config.yaml
n_layer: 9
d_model: 640
n_head: 10
n_kv_head: 5
head_dim: 64
d_mlp: 1728
vocab_size: 20486
activation: "swiglu"
norm: "rmsnorm"
norm_place: "pre"
norm_eps: 1e-05
positions: "rope"
rope_base: 10000.0
rope_fraction: 1.0
qk_norm: true
attn_scale: 0.125
bias: "none"
tie_embeddings: false
parallel_block: false
extras: ["capped logits"]
init: "uniform"
init_std_qkv: 0.0317
init_std_o: 0.0
init_std_up: 0.0317
init_std_down: 0.0
optimizer: "muon_variant"
lr: 0.00193
lr_mult_o: 0.879
lr_mult_down: 3.0
beta1: 0.93
lr_head: 0.019
warmup_steps: 0
schedule: "wsd"
decay_fraction: 0.845
decay_shape: "linear"
final_lr_fraction: 0.0
batch_tokens: [65536, 131072, 196608]
seq_len: 2048
doc_mask: true
train_tokens: 879700000
steps: 6874
dataset: "wikipedia_en"
MLP neurons of a small language model. Each row is named by its layer, matrix (gate and up: input weights; down: output weights) and neuron, and shows model dimensions 464-591. Each number is 500 + 25 x the weight over its row's rms, rounded and kept within 0 to 999. Numbers have three digits each. A neuron's up and down rows have the sign that makes its largest values positive.
Before each neuron's rows, "fires after" lists the tokens most often just before its 100 highest values on Wikipedia text that the model never trained on.

fires after: " the", " early", " late", " in", " mid"
L6.gate670:503516487513454476494507503490513467515482508531505486466496468479471499491492477522537534508499530450471455496502536495530499470459512519466542475452516503547488509500509519498490500498478510488481476500472478475444464487499515523527534498493525477513516514544496495535496509510504543459474485530478506508490499498504485473490497496504497494496548470501535507532460493487462476477456
L6.up670:500555522527464495487577452493482453465518500514522496527492469496476488523502493536466562545474499501496551501501488452485547459492519514531514512487475544523513510504504487508429523503508487471478490459504521513488479511503512483508502450491474474473551512489505514497526560465508475508520461480486516467491516531452452486522525539535498464532551469500498517515433493505467496486434
L6.down670:507517499527492532472520509511514438535511481480510429509444491520491543480455501525511502499509490485508539488498503490473522493451496489534495449496512518479495503484541495482538452521525484518512523543530497503537481458521542504546551491486481466475499480503506481502492530502489494468523478506468498524524484517521468507520505504483491504522523442502551460498480502521467486484501

fires after: "\n", " St", " Ave"
L5.gate457:489511539553472470510491505516479477515525535504477507527524490503508537493537506484515492523482514509481532525484519522500462517496522507502496510459496501506506544488485502552496483505477477496503469513521518498520503461483482461487497467531458481533538526520474502548494477550490515501500462499544469470453498518510520528485474486506482530495497512466496540480486537530506497506513
L5.up457:495503488491494518550456543497509477506509481514481514471521485475521490527519506470510483529454491551511492510521507517508509479502492548459483516543473526515499482489503489545513488489500480473462508520514515491516466465483486473511457476470434540526479470504523492480490517479511514551503487532505487475476510478513504487448491474508517511450522491486496491484512515461523505525511
L5.down457:494490480516529528506503538485457531510454568485478498484506511540491501484437523483504502510484543475504528502512506518522529474515498489444573490564488480509501504465512512515528511504493491500478491524444504491487494521532478430455492467501492516461471532517507519519525520534512521492480489515460500482505496473521492492499523482531497544515477498509499498503513490515481549509515

fires after: " as", " As", " of", "As", "\n"
L5.gate773:461541520521510519507539483461558507518480465524489473506495451529488462507473529561492458502517491483480488494517461493514485535523508515512501489525467502487513506484530514503506471461477509475502507521510473512486478490495517484521493449507550502482482496529463507484466534501532483490502476539484501488492469517498462511517502528498495490485516511528509509463501529520477448553485
L5.up773:499511486540543467495555453511534519491508485502482557478527463494534509466502459506506497447505533503516482495524508526497477528529491522514522483495502513496462525455460460515493443524492468534497514516492513454479486490540466467515488542504526480524518456510534513555474492529511499471490498514501498517545534501514489474522488515515480513494486529513494477504495515476497514480496
L5.down773:462505519521508473479514496531516511552493503532503486477502508499535495471533544521524509472507481523500451554456511477487531524489496518563451474470490508543481464515491486486519486495469518461517501506504519521508460473497497520506497511497478496533500471492538491468519471504494501513481479480492500508537495507524516486473494502471503507536479527479513508502511523494507490520550

fires after: ".", ","
L6.gate1571:485478480467497529471479530460427504477479530513509485548499490498479529508504504471437518515544488509497525498532517516488511490508441503536523472498513545515507499508471518533508458454505519489505435460494481524488490492503501517513511485496489471511467524464491532492496532539478533454546504524485490486462498525507488486506496492488526501448501505513523511488521507519488486458502
L6.up1571:501498488477471454520524495499483515509527450501475493502536500530497480523522513469503489515475454519522487460508490527484527519524505552562496437509483517515508539524537483520504479521489491483501505491481517553512529516491528447484489486516458495522507541523499543478510531505511498482461536468550538528456529503533529533525472520473484506542532482557483535515516481535567491496511
L6.down1571:485503455493510518478489467496557501521447477484512471527484539513522464524525514471485529510495519465514436543544516553516496522517502490555487526506472511499502470491509477449535478517526482508539553506447485510522461495490500479469444506498533495486466499527524514517559520460493468489462518510493476530517467510502460485485517518537484486514486471507483538499518493509494494460493

fires after: "\n", " Fig", "|", " St", "j"
L6.gate1681:479460499485481502502523475447505488533478513496457467523490550484480518492469550468508487502486534507455523487514491498483491431478479466484531475554477508481513474527514533535516466508470524485544528504511472490498450438561543486505449518496506533545509477508490521492460474458526470498463497435521453459495536494485491527520507518485518519514510494525460484526498526544530459516491
L6.up1681:520494506533503477533487525545496468462485525461472473554520519482474491516527485468493532542472525552482516505492472511520514481511493462470534504460491473465472480501493498509483505505441485508492478511496482535515484496504473508519505485494502533542493524507490498519473514479528480483500440496513498529500452510477531523515491462497491527471473454455502463508528524522506467495491
L6.down1681:486464488496548546502460485485516499487467544495470446509502513492470500461541534524490489519495518509476511508499485530520496508508482490482542484476476467504472545503467450533522503485482518497535483541553541506497452505484505506504500475496493530519503549510490508512463561493505509516520504520527508508534544513458481502453494495509481499543530496503466476547528541479499480503459

fires after: " in", " as", " In", "In", " from", " of"
L6.gate1012:517478459524513485502495490454546520551510474494493498499479533539515472510547499531538534506511496512483537506505491522476502501531545469477477466539478506441458454459482499505468460512513513483488465478493532517462476449494529500493515490494494515514489492500553510470521490529494506518476512482498505492489512521511531521495514518468534518514458490522488529441472485501486504537527
L6.up1012:520527510526544532479490506489489501545463491493508536464527500507495495467517472512492516482480497518506501501512521485457519462458461475529517515451494504523480509488483466463556504533457526492479532551482510500513485470466563507512507547518520519502539530514550494514516485491524499525508498525471510477492504534469470509445543466505490443485504481476521502511514505477532553478499
L6.down1012:469479519525452481485508526523525490503451507526482561507464519518464517494510480501498548456535488507478526477517532490488486494479506541467478496483497494518508503493499532482503477490544502524516496502535483505512467491543485501516505541468518529446509445487502483569518461534534460528458520530488488490505512514513491534516464490523511545536519515508512492491493478482512498509536

fires after: " was", " were", " been"
L5.gate542:500507484465466481534513522524463515536556530508487493482495515475496498504497595500559478545532492501517482489505461527487490529534529506542520516545462473525488496499554522464501516415493501480525486519476473539509521525485493492519504485521445506485472503519535545534506493472501472510452494518471515499486482513532530520460505519501531524488450532533553507485517510543486469510505
L5.up542:533483470502496500530472500467502467526520466459501514524516485501508447516489484513518520499445516483487486488490478538468521468470451511498534521521475472501490507514484489512465534469493549508479493449489488478499471509507522531489495476526508460476509514514507508507462501499520502467483440448502444513441532510507438482474468474499500521522498536494546466496541534509486497525477
L5.down542:482519556510517529507474525525495476541497524521503481524486501491491506472489480494453459536513470535495509519504564504526487486522495501434458496531515513497520510465521490515494477535474487534527501505503500471523529517520484506565446512481526444497528523533481568478477464479477494518541530536491499492496488487500518481558492478469473521494493481504517496506527556458511523494485

fires after: "–", ".", ":", " +"
L6.gate614:532496539461516497519499485529500494552502502502529485481465527475483488551519505467509520471479511536536479506484509505523493501511474519457497488507446475467478499528506494491524510511493506486507480462495525492546498536525492512552523483475486510482532506522499496514463490486459499486463489436496467491509521472483467518536499537458481504456552490542520498517477535542487508525482
L6.up614:503475516507510481487489488486546503566513494482513486481494477521489498519483503483456531513463499506511522469525480480465481498516491525501484474520490508494481484555433480536547475495503495535488482438467509476535448517527492509473515478483502520412454539515487510471505480501505502505509538537500496541526499514499466506492573471479483483468481491486511461483491507541542500497520
L6.down614:496495520509470540525488513514487464542529521515512495482480465516485480519527544533504560551495487512474463521517492495506472493475460489499499475455455480513507491518533466484485542535457468525467537478489525506554498514497519524499503483488457551495506481518500498521507481496520466493503497494527480515463529487508490512509536510489514506484490539482498478528519462522491526507546

fires after: ",", " of", " in", " ;"
L6.gate1078:520501506479477507498498509529536518512508516529511500526535503475508496524480486562488512527472474498498527484466491514493496527548506519576477510484525502502468496528486487461500470536515545454523461488455523467498530505492513502514492514474495498497478517537516511490508467509525517498515471484481477495458500523515507538499494487525527504538455522490486504471494505520535503461522
L6.up1078:523487495501461463521492496528486489511451516453486522559479483510566522538487495573490492488499482515546478528495532513474561483480513509538497565524503498558466498490509523468515551460497477519455488493506493533500487505527496472470483470503540512485511512535504501491511496516495510472528480527500494506508501503518526499473510472465501529509495458488487492476531510515466517531503
L6.down1078:495489529486539482490496503517535464470540485515508521471483474501498510513445480490526506488493485477509518498475515491498523494532476543546497488512481523490524493506481499465516499471533471480508485515505499504490468548500528474521456493506520508525520482504507517479512526512463511514515451483537491499475535515482490457479527481452536507480517469499530513470486487534504518526552

fires after: " at", " the", "|", " of", " tenth"
L6.gate1468:501502515531487510491502565480495493485500521475471533490505508476501483523505470508505479531477468483491508469475490515534495492518481483479488491478496548508479484514531491483514509539511478525525488472519505481496514497495513489583531502480459454523451485487519471481454518515479506513462519507504526504469457544480457539517488493469481486520453529539466508527522494501487525495493
L6.up1468:509524526521511507497482476510495521515440535480506502520482487475534501495512466475521439489477509478515456497460461538537531473493503457489499492476466570512519495500552475494508478509518490537482517499484503484488497464449519502504559487504500494485485533512454486464508485522474446522453524538460506469538499512492492535513507480480510499534497511474497467525504508540479534501492
L6.down1468:523482491507507478465473491543492532509493485475503465470500493534533512511538494521492448482498531540498501506532545470481507472472507502526499497473543474468527485488508484518508455488445515483539523492472479503516486500514541517525525486462480485492515485558532474523506501510505481513513462499490513463525482491509489475515464439507505529539480492494542452489484468494514499502500

fires after: " the", " of", " mid", " late"
L6.gate65:500523509538489488473461489500539462490517486486530499456488473490493503515522490503510493509503479499521534487497468492523523514557489495504524509533441500521517484479465498490513503502480472571485513506447502506477510501489480517455531497532455513406506491482459492499495492544544482496514531528521475516511535516522473465481490467496538493451532551502509453525459508531489462524519
L6.up65:465473496470513459495485486485470513481456505480474504545474537499498468511546490491507509514517549493504490510556527490525515521484429508452480512545492510502486483516535504518489525506471541556522471502471496533525513486479515523493518500505497495483478529504489446492497503516475474468499472457504450522541515562545498512511486504484471525509481476488508496501447432544460532456511
L6.down65:434457564528521501513481461519499509481512490502527488507527531554525475496488519478497533495502500500471534444515486516491489510505471484472512510520488534491470517518501544487527507495485548520485480414500502532517485537477504516528530443523514499453528496429448528490504502511530520491526489503508530512511514502504502468533472536466473536507485463523459478495528514467464487521513

fires after: "\n", " a", " an", "),", ","
L6.gate710:523486535488494518486490499498473485477457488487528472518485501500503503499517480519494495525494472528456469515496501521515489480512472478511472476517513502470482513491498551551493532506484523499531487499480495515483460463504479480472485486512505479519477516476533488459548499520554501490527513494545487535485518509521482581476484463498497492478478515461455500494503541511527495495492
L6.up710:536501512516505481459524554516522460531538500470477512482525473502489486499552508500510505519524542503482493542492463566499506504520454520519480509528534475487495423499503506501514526500506501522497457509486449495483518507544480481529453497512502474485517494489473517490500505529521505483512496476512489556482473528501491547485483530519497511488498484489503508509483517507530483490503
L6.down710:497473523504517483523505491490492444528529492470507518508505494474510478504496472481491466498480490504449510518502429516481492470452485496510483517521488507513493507513515462551523541503476510474526507455469469500519524464521482496496485492551491449489505474522507488490498467498544469506498468519533452534559514547485510491471474527504513527504502460468510472528526481463498435491488

fires after: " it", " It", " (", " is", " was", "It"
L6.gate1236:472487517530470499483493476488501503503491464507499547478541468510520496479445467507492514554519507513458501489501516519499487509524460514520470475445537475503511467521504493544511491504551529458473515493505547525519459494491493509448539485523496449520530500526487485473493507485511475498452510522482468487511492466525482520489492505454464487481484519488469498488483502550468506491485
L6.up1236:529470522469488500496518494524504474561536522488474491472496512489516503512523517502540488498522485519465463505500486526476511480540510471524487514515491553532489552496499527544485461518491493478500476503523501488519494524495490521524490513529500524509535490496488472497526497492537512530517493482492450499498562488504518537501506485479476508483526493542495452504461485509547473473491
L6.down1236:494525504462493427532516509499522505477490486518510481525499506537503503509483485527475500484510487487533489464470456535506505513518516486529506508488532509530520485477487487517517521528490498488492462514522505497483550484477547550465538507543475472490494499446540499522522508531503466512523480508588516487501533513526521504476519474501483498514454499477486477519545560488523481518518

fires after: " the", " The", "The"
L5.gate1177:571546475560482488489490513494487470532493509557516494481479477496488551498495476486452448497489510518452521549434535496532505502469480478496500515501473491499510499474438525442514515504446486495487483503486469512509508525528485499536516501475539484517526559497480529487549552473486469526527488517465535493505480474522494513509504516512474472535509484486514531496467466492493511484457
L5.up1177:458485505448515542513496508488484487476468573483481554490469487507473490520519481443469485514440484519481512520526447476461532466495522488546496487543476477529510535494476494487533531509535531496479479458545469498499530512496484496489488505495480523469517491498448477491497493511527462497499519503528532512499486504463521560439510505491481500484502489446527516492476539550493465547518
L5.down1177:500476515497529468485499519559490515529505511523500503510458516515510489533506515490494411551496445530520525485510525524497525559539508505469468495450464490534471475520515501478485497545516455522479505533506523514491556544472467519488525476492493513530497535503497481549510436514499516473483512486510504499507499513459495526481521445488520485509518502493507487493470523468488481510494